config.yaml
hidden_size: 256
rope_theta: 10000.0
bias: "none"
max_seq_len: 256
MLP neurons of a small language model. Each row is named by its layer, matrix (gate and up: input weights) and neuron, and shows model dimensions 32-223. Each number is 500 + 25 x the weight over its row's rms, rounded and kept within 0 to 999. Numbers have three digits each. A neuron's up and down rows have the sign that makes its largest values positive.
After each neuron's rows, "fires in" lists the words (lower case) most often at its 100 highest values on Wikipedia text that the model never trained on. A number after a token or word is its count.

L2.gate112:513470518441533495515501471511535487518490500483533483498465519515522463504545540518507492532514520450502473504519487509506477510512486507470471520509502500502486500552516501484504519474574529527500444475541514503548528452497500493496436522523505532525495515522558525523504505532527495499511453542496496515496477522523507514507504498471528557512496498507522495494505495516459508481504508499492515492467542493514498436507467534514485474466494510480525534469497490501462509484489484494449514487470459513500477514552455481498490513529505476530518544448437500543474496486486486507
L2.up112:514489480493518483486476500494498481508500485439521527478467515496544503493524504535463476463499521493533541514494553525518486492522548528484487515573482504506482516529499538488455478516529493516490527455486468473467473487480491494491507486521490459498468486501501497528498509456501499514514535522541463498472506498485519496502484522496495487473494501496462494513470547527532491504484505520455499485532516512457520474509508493469528519526529545552463471446489451507550487488483539459528483514515513531488467528533525485508494517447489551483489533505477513476501470548502505515
fires in: "with" 58, "and" 23

L9.gate869:531529494521502493515505468516540500521436475482488513445482489470538507511515509474443496485488543503459540492499488504515473523492498490470498477520502470507469509486502499459514460453525513495501522518498491530493493484502498469496542513468462467482495502502476478486410502523551502491515520459521522490445529481483474488494535508559496508501467534504521482512477498531500522479471470476489528520466482495494477493478495465505518542469498511508519462461536496540495506476499482484461502524546500476508512491513536498494542503528475511506474489509522504531497513465498508528
L9.up869:489494510470503529521498485489479476507447525501519482515485474476530497466493452492476479507452529504498503529528501515552485521512489488478466457532541485533484472510468458494499480469516495497538459492531477541507473514475519505508516486486478510511505502499497533528505523513531475506498524523471482497497528448480484506502482479527501528481528552537509497517491495498471537461499525561522482507535494472486472509477518451503479533538528489541504469503460477497521538494498541514492490515518502507521493493478527495453499461502485498507506518472477555489509503541497497456
fires in: "it" 35, "town" 16, "him" 8, "away" 7, "them" 6

L2.gate512:483491501504509451477501467496498515515462497504488474508489469548497487509480522533485509521499479500465496484476503439529492523475508463505484503466458485471518515516457546515520499525523493468529499446541515503489498474493545511504516484522502512447507522500466543522471477528467499481495496536519517502555545492521524470478526483529503521499508490482531532488558493498484519466515518498460545513490487556511458507539514517525460512486483519450495513505498507562469485479478478465498459557467504508542516509527517509488486477500536506477515453540526460523464494472541431470
L2.up512:500509476493534514477516489466483506506491515526513519506519574507494482459516459478496523492521536496557464495545499523499568518482496510484503511542501472515483511486518523491477485474504493498469475507504485510484468480497503506551516558518498536496508472494497510480487512488547508486519496483485466482491464495513554477448476520474503543535449527550474523487499504490467508502497527489499474463530523425549479503499484510460480455474483486507521458531515500500484501511539491505465528523522529509509502503544472474535485496523497468465527479508502508525542488501538501479
fires in: "work" 23, "works" 14, "worked" 14, "continued" 9, "activities" 5

L8.gate237:473480511502524522533514504493432520494490499539501538522545504510454476429466542503518523506503519514537530471529486504504491493466505473454523528504469494490503499489480482495509471498495486516492494482515535484478496499529501485522474506489476504476483500485524502510496499532480547492484468473459484473459513449516541488459487530534510504454527482474498486493504471523539493521493470484498494518500528491501522481522514535509530510530462530525548528507508514471519521491514469514482532516506477493489482563495523524504510485502534488509475484542526482467517486476529532473
L8.up237:480470484532480497506509489527457522502477495555503490463494479549426493483528472457475510556540511466474501491529513497525539539503534503510482475486495520489457508484529488507504481517520490492501506540536495478478513473532509533501466468496483515530470532503522508528481518486505508485523489511521516503495464468515482524485513504495518482480507513459462490495563504490545492480512442571500504516555510497519495515463435490519558487439481483492458512504463509508509544512492522481451483521509477475474496500549487500485502474495522475476501466463499499526478531515472497552
fires in: "of" 27, "be" 21, "for" 13

L2.gate506:496529481489489492475475489469541452491478467520514528499500509465469501447499496539474527464511488457471514515505479519509480503502512496480496507455499476463496566526533517473525471507502489461528567547497520467553468469512534474494486504522504515481488513521484508499500528530480512495497458558535490522486517516493473489479490482516517508465531497545429501515536495516482508521478500515522488515461530471455531516552467488502497507471496532545505549493469495466467537522485530486524471540481506523485506528523481529519517507508515440511513485495490550497514480491503524514
L2.up506:447515481519503503452579453505480478479492466470494522482513487482564518526456503507483523464516523498481503499522507475526522481526499479504494486470490510538469485482514509491543540504501506525483481494496506473494504490488501492514499562524504501526478507505488485468515495458491488528469504527518476487489514515516531447506538542450482477506500466457482526496508488495547490508514480506445567516483503489487520470516500531527564501482515507566537494496489477509498527520530485542506532527463528513507511516496448484522480506506496515563495500476464502518500517495458558520
fires in: "its" 85

L2.gate568:484499445480533502511465519517498498475511518505504461515492541503507453497519461516459463483504459536496489462495480492542483499518530511482534513474485505523482516522516492515501522547524479534521489511523510532498507470505515536532454499445475521540511500494480508477424479519472504484518513495498517514454491534502531500470554522447524485532522509515482540545518491477513501495505492515493545475497496465539553448508470483490510494526504508505507523537474458471538484483514510486545559528488485517512511518516478473497524494504516467471525528480498518529480515473512508475
L2.up568:524557514507512481475492467502493484493498494510514556508494522498527472541469543494489470489468540481535490514522486527487472526496457546507462540493499486502483506481491446522483489483497485511521526448490535494492497528476502502474460513485516533492491516508446516495511494466487442434544510512458497518506533533509480476513525489494522471469494496558513501486472511514501494524467474502457502521479526477498554487507497455477552485531520506475513490495488501500459467464505485564521539559473456537514485524475452543506490514489509483450488527521490515490499493504474488487
fires in: "in" 16, "s" 13, "with" 11, "there" 10, "at" 10, "leptosol" 5

L17.gate659:488473460554526479491515463533482488533478501531517487486527503477495499528501500534530518538521484500468487527554515464546476530451503490484527520486529514532521464482501491532481452469481502498512523531481486493507534469532504482545503502499482465501497515471527472458480477457486478488483508445489498497544496477483521494472560538524492516495539494503511508489515498503470556498536501500491548497509493490508501498516496477502484514540492503492488485489477468553464534491496496553476493489489461504455470537468515486470504485509479479472500494489507483493526508484520488554
L17.up659:488485455530500477509531456539468469501438500512493513514505503511529524532506492496494534493530501520484506509541483471519492514466536475481529510503523494535541452504489485546491512494513492483509512506474478546465538501536504471538514545516526462530482500441549522481500504478468447509500520434490498521489477481490477475516543500522500518517563490468493509496515477485528499491478474527480512535502507493522536516550519477508452500499509508470483467473468448475485545489481493516464511503537438484464463516474503521474526470504455481510482521482533475507471487494497469543
fires in: "october" 19, "november" 15, "january" 13, "march" 10, "december" 8, "september" 7

L2.gate7:474528484479541498494511496541510482523471475490497519509470531517528503513542488517478523537504514474475456515508518452524499477515496540488483477539445469525506491518480552507481450527508508505514508526493533441515476507495492512494505483500467481535497500516500487486476476519507567475555506497540465504474506521515507483520470494503517507467542496478496480542493453478510455530505488528498512495500502492520506466519476492495517516484518500439479497500479460542456511508479484516495488505461478544509460481534474473465508537503516524449472515462511512536462540492504503479
L2.up7:520521559485488495478536497476493471508525516519507508442497504480487502495497470463444525536460460544498505536464506471523450481465449492503508505506492504502505514540509494461495532496503499500477490521496455497544538517486520457491546467452508528486473513459503492510514487545507524522485517513526534494493505526437479516463497542510523486491474498498576515473511507554480508528473479493479501485518499499446456525558498485487492511484489517508486482472534512498525503501495516488465489487497480480478506447494512519516523521462527491499480521505499528485528517487514495490
fires in: "with" 60, "to" 12

L18.gate1014:509491531481504506516443497482515519537507498511527486470479508474496492540484478511532475505516523541505538468516518521517489510477515488488492506468492445474525515499508535483494464476532510508452491483502480515508486465506538431521534498504480515534498494507496484490487501490532521557473520507475501477477496471497510530478507498472500479468481496512484490482488527494559448444491507499512472479509535527512559491515544490529493488503465474521520462547530468480476486484491521493518575529557480481550491507520499521480449465493482508481480514537499515513507500466482480533
L18.up1014:461532526503510529526520461513489495502544465515505494474520480519488487522525515487502534548523489533472523486479445495518500473503524461477475473512482445544539551525518480506507503513478497478452533526508500524476486464525500493495521500512471514492526500532481466486504507455524471509466473508501531475526517485517516524496535490515501494479543484467456500488494518510526480508545553489509480497500489526476493536444506531514543496462460486481519514561516486490495431528491520534491519514517475470529474518504490511521526486457525520495464496507492510535533454508473547527
fires in: "for" 46, "from" 23, "commemorate" 4

L18.gate877:512441493437484512458486477499474510493519499522471494552507465513524511546442473496486550499500485502527488522530443473490461478541488471483476478483495502512507509508523465502443513498487499471465508531491530460506544429512531490529500488523504546501488536538519489510483437459477499507509464495530520474533531512537520540485477494507502503482486521491527524521490478513500504483519520491491506454514512487498466492552551506474533510494511534494478527525505491508443450521492516506543481486466499495518524490474502504504504484425535491471473513475464498511518531503511521508
L18.up877:543506488468497541466485499503496561521508505532499540554485539482510534465498533502465477489525500498514520499536479513484476510491495494505491513526523484520453512479479493487497475513445552496476526463530549482476531518516492487502510557481503494500474453510514464538504503556444494469531496472495501487533496475498485505478505484482501482517485513513492513498502492481459485531500475498499496506500504462536461511519484494469474486460521519468451498451526547492493475508501465476470473519478542468515509552510504497503534483509514478478491555530509485479461478471529471492
fires in: "was" 67, "most" 6, "been" 6, "also" 5

L7.gate571:522491487500529466537478479484463499502530532515488490502506521502474480483523462496510507510558466514544535466518485456498450539523490559469513528471474475553469514531513506479484484507523492509495493447475520523482525476473542457470502489475505510526526530521471499479497515485479490519490509497502526512512538476535531570497451511473510496501488502530493460482480449462496493434537520509486509491483568504515499497513493493510495466510536471484583506460486504500493482479474527549528532464504454484481448507565508519542497454516528494466527499495460498513505534531475465539
L7.up571:515493475449474555506526506479480510507524488525526512538481538494546557535463487525470473550522495517525510504545478527492520487524490509536521523492517525483524517478526527489474481510547509512511497528467470462506520512531474492485464530512491503478438508522510448513521530506523465479504499493473488493527534529479456492459506499478484503512526469498557509478520457454509500493511500496501528526526502488494511513451530515508455517498484520519499467479458496530558504495513542476544473455494514468477454535513489490473502539485494459513485509495460535519537500476542510490
fires in: "a" 21, "and" 16, "with" 9, "in" 5, "own" 5, "career" 5

L17.gate212:477493505517484497483525507511456538519485546538504486521515492534499499493511522469510474525535484549480483502520433462524479507506551470457501520527518465531524499503534469517499483472501486489465474484438505512483484547494546481514527490525519512504489509512485482519487501539502515544465479471453508464484498494520500497491498511537481514506549518518506517578538503494469494496543507454497502463539502496517470512518451528555493488507488514500509530558528472469490495492468496492474523472521486485510513496511446453457500478526507478478468545496501462525528518517489506518
L17.up212:487475482467500513497461523452533503509548447485499501549494503485481506492543465496519508501537511442467492511519500505469489500463484485494521469490486531469490528503506466512535528504468491499504484558488511488496474491555502524489512507462487513504487498538499484500496537505467452523509504504475537497507500522493462503460493507528448520502530488509505534474517502435511499476494490467551464488491507483469467525488490493481538532486487476482505503450489521484525501523510477455528474486497521493493538447480504517471472496496522456512506521500527498493503523536510457444
fires in: "was" 57, "were" 12, "is" 10, "also" 5, "been" 4

L2.gate718:542528507490482496501480475484487546517555476538485457504469543514550485483538525470516502506502502505505519535515455487474476500497489476471458513454470478484509537519516500489491538501491512482485497499527516476488529501467538500524477480495477468511498538489507478520477484523511515513497473453521501507513475470497498527494575498515529494531525504520481501528495473505427501518521531488469512480516491494504503488531476551536484480476488497470505486524487528508469497508521465485481498565513524492511509524510465486450494471487496508504482458557536501438529532488472492485
L2.up718:517482501479527461465511488545512528532476502476491527518512522531529547478496482483508493542529513501488505450519539487522503465475524467490487513494467474516523519512484475488504473473471557465485503444463542506509496517482498529512492496472532493487567510495470476458471522497487555452517464519497551518486533518501494533474488513514486506494505489492486484485457488499474490519493478511532470495454536493478470475494493499510466539468505536505504513511473474496489498552482510536486495502464517491554491549505517494487481507466504511496516495522501508480502521503491528480
fires in: "works" 13, "isbn" 10, "married" 9, "education" 8, "work" 7, "lived" 7

L2.gate36:490530462485489497580497478478534510496504488525517479517435495488495460460532503495515485482483551484514490523523506506544433477541489490460472506503481477538484532544507508458521479533470560504511545531512482519480529501545480501505509473487466505476515473503487460481494484527474530493501515488550493485531530481481482494470518506502511526497506502478507455524515509467489481484512473504498484507491514467520506501508528535468523506501491526514492557481529516497493528483493533511500461539502501487474467482510486475510479504548460486477488485475505522496554527490496462482
L2.up36:491523501530512484466503446489497499516503455499527489487487465513528539544501518538511499511503510507512507557520527481504529453468525524501536467502502476523488537490554546450529467511491487499501485534492552513515498454476504496515465461525490501542513505472518491520491480487541507505495484509538482494479516458531504447521523567523484514529526478507481504467484469494524551504509476496507487463513504514480500514493501521498535465540486496512494488467483512483509456491480472520502501489521519495464481519450522488451518547473512508551537553420532510484513518506489508525
fires in: "its" 46, "their" 18, "relegation" 5, "directly" 5, "again" 4, "decided" 4

L8.gate575:469511507513485538504535461538507502519547537436520450469535510511518458516528535525443478479514524487514495481511492490502532539467547521485506489503497499567482521495517528488468496459518504536476489489494539449497526513506474486469511489504505484538454534507488510491509500453515494518481496531524509507492490520499512511510479513499517528518464482526518493483493454520506477531548493502522528462475470519500506455525476522549467542512482486515503508533464484504541480486484492558494477500463464500528513461515493491495501473451490508503518511511491469546503465493505507457
L8.up575:546548512519550502485468503492511532520476480473511512432488460505473505501457539476492513534482454482514524494473510503507509457519491519468531498522512474502477558512478445511513512498459533488518516454492504519464511491513518485490492488520556515523503495484495479489510534509523516484505474524504521512491486533491497506489493503507516474481499496526506523498408496527536456515476533482482518493503485492466498475479526516504515501556492499469515511518534458516469493479483490492586494500488509513488476522467472533542498519458457487505558501540483510484511509478465529528
fires in: "with" 37, "of" 13, "within" 10, "lullabies" 8, "into" 5

L13.gate249:523505460512537453516521460526514495542476515468454445476486505503479519482529538507510497531479492525550567503481444513532479490508472516450470498481471474530474485495485504497476474485478526489525503531524516515505503537493542485485514490483449530528486521546500530537491496511503523578500487504482480464518516539560525486472476523474491497480477499524497465507482491511480510477509494491513448461458553472507521478484504482511495487506485485474503505525489480481463491513484496517469517510508477488501547490488474522495507461541491496508520466517477517509494537482479486476
L13.up249:495497477507513521541506436426496486485538496518475493471544513526543438472479476487498543513487494527509493481517527514500493493494463511486451558516518499484507494501497497490514462524498505459458490460512523517512540471506480493512511512481477508519488507506487518491493549466499538508461483491493513450471504513483513536527521515571478513523524471486546478498486518462456523522471502466530529505505539477506526500533499482504507514499521520483516490528486479491554486453531503483502473531498536495441510495502473504515493499496557466490497477499481509526489523530472526516
fires in: "from" 68

L2.gate49:505501448492523526528517490496509503509461495513494443498442518482470472495506514515524518499514499519512487482531479524531488513538540485484529469535443516553483508458512509490499490503495484527477519440518533507460496516521511509526494483532510464466504494498453553510483476530518485470540510503466518496478545521524501509502496543506523489532491522513487495462492511479523497476465531500502478493498554456512489490489470506512542483512510541503506469519522516506482481503484448536530433502493508534478470521496482557482504544551456476470499494455476433490514475504464509506
L2.up49:495523495492538467506495494517482456493504504486539495469532535494479520514502455489496469467527552492512520513497509510520552549468436470543486495509506540501486436503461465485472470521486489543530499486516494528503527527520519500507475515484494508492449490523474504517520471509494535497525498483515506477451547486553479500493484531514532497492496493515492497490475505485513516484538497489486552483519461508480525488471500508495507529462487505514529466525507481514535494507510535502504531506499509489514460521492466514529510503521487514527496491482475479504497512497456504464
fires in: "by" 60, "with" 12, "in" 8

L9.gate145:527469494434493453494473494486535510455466525502470515530511494490481478488534478478529508557532514505510460456460494479496518543473512483550481471521480482495501508531486485508481511512493502531507501504532512513477507459525511465536533514456534517490476498467464494516493455493515471488475507488505501503527479482510510524477445507505491511511506451513525483499500480468522496496500494481524530482489528539512504492478500575594474499478501483531529484522505483514476498509525466555536532496508482500463504548491476487442484487538484495515503506516523460497490507488498484500
L9.up145:499532530482479481517494494489454500514469509518488551553508505442595485479486465494508549508521487500429490479441499478504528485535461486483479479513495515502497502506500495511490497464511527538477523473462528476512509483500507503523531494482525498487510509504486502485475546464513471492527492548485473512500514470474516474534513514553523501530465504489526519491431514527527517492483476509541458476491498546479506503467493510479518540485481506491495503473517501524498455502457524417476489523467535512492526520469520485503495510492498511525501483443542490515489473508488480480
fires in: "he" 81

L18.gate543:482531510484485502496497499482498520551508513514481483471532467510487518517499477499492511498546487497510534527496469499491517494488460486491542519475476491519484511504498479465504519521498526411495501494551518487508519488513524458487475526497491504530491486459505475552516483513501511509510487495453439490512483537515481543462509518536475523466505530552465494488489482502514543488488476511469516471512499530476471530522501495471510481460506489469469458500486560526516498505484528496515507525500510505491479490482489516491480467502548453536542459494501448514513511514541486486
L18.up543:503484502537553508513504538492482492457477534530488478492510509429448521523493482473473509486547496560512481500519493507484481495482540521529517514529461524473516492481490518476512532487476520481483451480492487492486491504524504564514463505463489467465500519481478505543497465472503518504502495492564480512473499487496472557490536489567483494508479487491456500507464490521519478465534516502516533507517540481507513472555573490488489476522499514517494504477471514489483523520482453540478506496512496516513510501501493495518508508528453503500483497459512493494527496551526495500
fires in: "its" 24, "s" 18, "the" 14, "more" 8, "their" 7

L18.gate297:497486491509530450457513494488485534484498498479492459507487504509496508509492530481545479496516500541497488543497468479480445514491462447500486476533535481515504518510500500463516553472455531502477529498483506508505506516513506519510545471492535499496462539524425503474501483556490519492486492492465542489510515484532543544483475502489459500477502495533508489500503520515500530466512506526486496513527489495464492510531435497533553496509501510472489517545554498533485520493530492525545493433515503520559483502465498499516541519499501439486455481526512501482526515526491477481
L18.up297:530507480481537534524539513485501477485479500486513500499468508465500467481505524492499509474514580496513513463494534504507509482506473498523458480520475506501490487451480470493517485528493491543500475490500479515498473543490520534519524474501471495485457482454490542493504473542490491471534492511492504543487490483505484547498497529505512488459492519478502504482501503493475533498485500479518520497497474521517513502531486488495501511505506492530469530496502541555522477515546495530516467503520481492490495498487587514521515465505509487487498479484409550502528512524485508472
fires in: "is" 18, "as" 15, "on" 11, "are" 10, "be" 5, "was" 5

L9.gate416:475509495477498508488517486473452517518500521532515492464495499484500487525481498507535508504482496555500513479577511482499503561478473502485531559475483475539510526513479524486481535502489501509500504497524517522468531526490513497558480510481467491515484526518489511481497505445504492491499489487532534480582519446458488525507528499506525537500466492476507489509496535522526474515526515426495516471511492512493488473507534498523542501514510459472507485493480507509465471489475471507462513509483456514472510502453449479463485506492503508504483459477499498476483507437503547472
L9.up416:497504491478487487483481509491496485470443492475503554457528493493513531510488526465486485475499501490482515496487470526506503512516497469485499467517493545521549498494521540463518499507469552509525511530525496494453478501514467478529547516495496496483455502466487508491479526494530456533535516515466488500537437492511484503527512474517465513537520518480518497494519512524492541512506458463556478521507505477541471510522487526505502467500472482506454507528458468493510532530471496468479462506545501485507523474472532475552477502522510475511480458472534472515557534544527485496
fires in: "october" 14, "february" 13, "march" 10, "september" 10, "august" 9, "july" 8

L2.gate783:481524517522561504488522493508515501488493475494489485469508522570501515480549508501501513525514493476517507474507493544511490542483525479466495485512492470471459507560461552495548510517496496478494524496464489490453526430517506511548497525476492488478512481521522461482512510492471517491536480552521490533492506514549496479470507494526501469480450485522464497509477498489496517480508520537468511450494470514461438509549520529475491513460494519497525513522483494529490513506451483557533518504503512475482480531504511503515502520506455488474463487487520458514561499512499536520
L2.up783:511481454534501522500465471526490504487492475539503519516497506508545515493473479559520563503494518487498488511508500508523513505502500524491508539518484476502458536490488499521473550524487492498522466552485505441485511499542517520550466499487552475483531509484501481478495497504504501516498485507501476498472512488489512512491514513445498515557515471467500477529489498522483474498491525493491525457480501542552495496532548485489488454452468509522523523529472477525497495507463544496458501534491509486451523494445477468478476513507512505494473516481522493480492473551469482511
fires in: "its" 87, "their" 11

L9.gate683:493535490554508461513534506482478511516475496499463504528474460499530505477518496504480451486508536513447524484548509414531517493522477509504469512464511489501519453495501484479503493471481478493484478510485524490440488470481513482518523510501534491490511527474518514465495543479512513489522493483510542500483497528533508482506466511487503528546525530538493490518484508499510500480493510497457506491498466492488479494545505519468520505502497488487498496499531482504493538531486474501491552506502501513497474515522467467523498514529486500469427500517490497506478493488478475523
L9.up683:492516496506492505492503532467480478479551500507477475559519493486475524489540532492510531493505490546480485401509495528508529530485510507514496484491515522468460491511518505500512473482463456462502471466489522517520504490530507499501534518522511494542512509525510486474504513543507502473495431459500556473527466482475540504510507481491520515553490471473528468522463478506554472524507484464465491517486508499503511496519514514467535527457461466501505494423538463501506464479506517480507482502519514450507471490518500448494508505494472554475500524492447544523507498503501497526
fires in: "0" 26, "for" 11, "nebraska" 7, "freeman" 6, "gibson" 5

L7.gate573:500502479484510536531489505483471514554497467487541515495489558497490517492512526495472512545493510505515484472519520518515498505522523496516508492557450460495517499527473481514481506474497532528504519505503513476484525542524537494553541500491502500475502499494496502524470549592510496472532528451462496550479504479489483506529465482473539503464546495509482521495481490512493468470476481514479494509465510506508518479463440496485490539484492499442512449528493489466483472485496539466523520476528509480467448532523487520514483503520531472505516535493476460497483480487516510496
L7.up573:459507505519516507506497488499503534483510514499537551516494501505494571521500540488501505498553551492462512522531482485547490481462473477479512474480485490510507510448502489517557489495481551505495525510504553522445487519455526454471536520525479488482454504511513490521503495543495519513511501519554465538475503484485487528496484505468519497530486467495491504486484474453511512514492490484494479532434521493493512524527461511533533488477497469496549509525490498480482505471553455500488525506507500508512483523520489500526514508510504474530503502523426488459468489533483495575
fires in: "have" 37, "with" 14, "washington" 9, "has" 8, "national" 4

L7.gate67:463564521535474497490519473501462492458534502555506511480535501531473468497509464505469487536533519543481469442530527512510509513518486449510462523519437501484475539453505491487517515483502463503503497455497500482490453503486518513555505494486470490487489535537502508500546452508462514446528499513506540512549527513477520482494492506489522475513467507505524461484513477497525489527504525479502505492475506517484513490509512481523535475487490500493517521451490523493480455538517492510469518519468517478504494550477476518529491481491503493474494485537481503488524508489473494520
L7.up67:455507478482525510509497484507434532551521500494494509497488471508518462468534534512500471559493537491558542475505558516508520481505523491499515494514454477524507517474488533489458512520466469537454519511504512515508505513503461525485510468486514458503516485517509505516483525482509514503520542515522464482524465466447496495473457512480529443511508505492490456505483491508504497481539458497464485555520492525484510531507506533466470519500528543521511495487520518494482518526526504509496485499501510482520469474503564512514489483514505466466556493504487515451486495457468496504
fires in: "of" 49, "in" 21, "operational" 11

L9.gate34:520479524511524515532526521502484529508543521476537474473504486550492487512481472506468512525502474517443492478484523459492497514509489515470517489488479472510480509510480521498488507505489490524501516498463535511495491506490484503512491479452526524524509477531538467555474532483509513499492473494455530488462510481512463522531517496503482489559474508450501501554508451480538530478551525465475505438504516504526511526484541492549516461493523526501529519437504496520475474510511475511512517498478468492491569513496492455518504470525485510495469505484484505492501512520481450497
L9.up34:486509502489475557473505476503433480531557475498539501505540481572491477519519458537479507510501504492550500510493501487471527477524480480476470506490485471462495494533483512497460487474494426480515547509492494483497500498531495487508483453479512549500529539505500478448518517486495493539502472519510522463504480508499518518472476523561531523483516459480518524514524517551476475483540498536541513518563521478511472516491540537497468532508536526449489504473539499458494498492527496497473531472512538478485466453528507499502487473478487464480496519530460457487517482531524477483
fires in: "of" 53, "at" 21, "divincenzo" 5

L2.gate196:527522522496531442507479537519511484505521550473516505519451493513541512500525515489520487486467441458544479513499470539546507502508517501485484478500504509473474522444511523470485525516520506511504539447539520512485510490517479503543499502508499463496483491482498492505465505543502481492520510547509516490480479508486499503470532518543473508471495505494513458507459489511530513498519504467517518486501507470535472464555483517500493506485531552500458543502513495458501490490505541522439455527473554486449549528498521511453490500492487506468494481505476471529517507505518504483
L2.up196:538552508502465521509476506466512499488542472538484511480514507447485481517521473481503516505481530460518500523533463502488492512489507528512446491528556513526476499461505498518526474487510507462516496548517495482529516518532500487503497470496487540477477453471493479515542508495512479487472517470498516470489472453494521513517480489485548476523516510470517523501484488512474525523507486489502464502503506510503509458528461499432501514503466531490469468482567477435491506496484501471491493525537551490489466499472507505567480518484548490469492488483530508471459504486573490475
fires in: "million" 25, "time" 16, "services" 5, "miles" 4

L7.gate78:534508481472498471511474470481501495528479455503483466489495536547506457482524467523494550489564510511532501458540488522504514559532510534529460458488507479550500517519528492482521491479514521506501525541487511505496510498503506485484514477517527473484506509506454489523497491515490525489511506463527506498469507531506490534466450536520482498548468523535522479476502479495496525502562495543523484479529554490515495489505519512519456484527497483462489466512489538547513531498486530506482470491456494518488519496504506469469530507529511478517487507506508494457477487495472496488
L7.up78:488523509467490487443526508505530491484495490440482526479493497469484507487473472500553520455502479508484523461517479459517509436500469512453476502529500508513502486568538534521486522455483483463461449501515503549473524496442473468494538508512505557542505518466484481475492519492479516475553512536480501486511502494547459480519484488459512523503456471498496546490457515551513519496475484534511481466486490477488500507510517514533499495472553512480492513471536471527532485535564529498533493473480489494518527499496462510517463494473507507452539487525497508523487513471538542495
fires in: "born" 18, "life" 12, "career" 8, "on" 7, "early" 7, "sale" 5

L2.gate134:501521535490506526489492515515530505440504539486533510481462470513477488492532494495464477537521506480522517495524532495484468481457497476509466527487496546477502506527488475482497520556554530510477472474473511536530497438478515501512504499524523487500500495511509471483517476490508562454502478556516468508516528497517485484483552517522493510491503531492494509534543479451536533504502530502489488417507448465487475497555490468527465500495481495508489553470528500526500497496498480510489493487543532459511484530521493505510495500473493495534482477509521529504509526478480485520
L2.up134:445518489459487495537484517470531506523459522491488510429531487530524492484516524535487531543541469465526502507495516494518486472486534508498513509494518505538544514514457508494494513504525487495475530534468462505513487514502479506497493510486482480501484542491507499461485462469504503454496528504508467489527501482530473487468471501492514467467476465491526513496515496501453541467497508517509471483473487466503518495516487484542479499496513565484530549469497450476462481551488528462507458504517499503507519475492517558495505535490494490496497493494498516425529496496526483546
fires in: "history" 25, "early" 20, "s" 12, "myles" 6, "beijing" 6, "first" 4

L9.gate476:539474509490504506481506440460456483491486520520516478493501513526517506492555539503494499469510492505554515482488489479499482527534487492509528497516473470531491505431496511481421528463492510499507483485488475515513476493497537489532505529550456510538511494530485547516483445482479524479504452476503521498487542485536488521528508477544503470443484508504483480472493505485496545529504484513500509486509482498524539489539482470523508513473493496531477517503468511539491527533501462541518487509529456463506468512481487553525493541511518493497450525491536497504473506462534522511
L9.up476:458501469524507509516505497491480505530487532522480490474489499572481477490524509491504520514467514488496530443506500498485478491500486505465527507520475444505505506484487533514515552526503516503518547496497498524521515494517480451516502528454472495535555547524489505448482502457523526501486502534492506505499511522545535427475530456477537481495523501503483469522509462490487502504494513495466553485488523521499533498529495505500478468489504523494504504492511494494510488455508487517461486491451471530485506502492562543500484513497492479543534494494541515495479510470527510472
fires in: "in" 59, "near" 4

L8.gate621:465518499511481492487511459526503472497451535500503525474529465528463475526495457503465506489489494496481507508509523508504515506484517505496524511493500475501536527496499518471524494508519497499516520507504505534498485510505501439467500529498491509534482543486461526514480503447544531475508510457523479497476534487467495489518467458481521452518475525518507457489506543499520491497500513500476486468442497444445557509509562463533523487511485483526498506466468511467503519511507503549522525493523453480501448530498495480521524510543454495522480477477540458485465470498502504545
L8.up621:494460517458487517481501500519516498506465514508469480521465479532425483514553489522504488533507488503436517528507500521499513511470526505474481475483522468518497477504437506493485474451475534512485503512504515458514504465519505472506465535481489532506468536531461527513504526496533503488534495486546496479525499508489516477533498480480478483462494446554486483529535513517499484485521505518511470516503474467494491515538506525535530481478527470413532532505484505489498496551501501489485546536515528511524528491442497506506525486508492489507523466486518448460514543553521503512
fires in: "on" 39, "no" 13

L9.gate839:500535499505530493488497473482519507455467522526523483509511499496465547544525496500472510465504519524488496482460490487482535522509488491484534514480464488506492501486516501503435518503511506532518467503488512510513479514474496497466520486517464506486466513466476555490474498481495503475474502471499481540519517522513476535502492521531473499481467544542527446472494523500504546498515483526516512505531511486467568498511496501506518546504529474532446493498545525509505508524546526521521497476515513506511508485503538510483508490486470499493492445502512530493514477499484530499
L9.up839:517470558499503458477544541519485542519472466490501481564482470522479498483490471490502484440514498531488497493484494495491501492513516510514508492504477464502445480521505487492545465477493529510475463514474531499491534483506536500520496539496522491513506501496439530489507476508549500519494461491503460521500475484487510525483523492492483448501461508447483529513453518496523489443469498527555531490507475490512468490528513508492527517473498520494492578513522446529471531530523520521537487514512505474441502541471496469477486462500510553510456484481506505508485493492500502493
fires in: "on" 87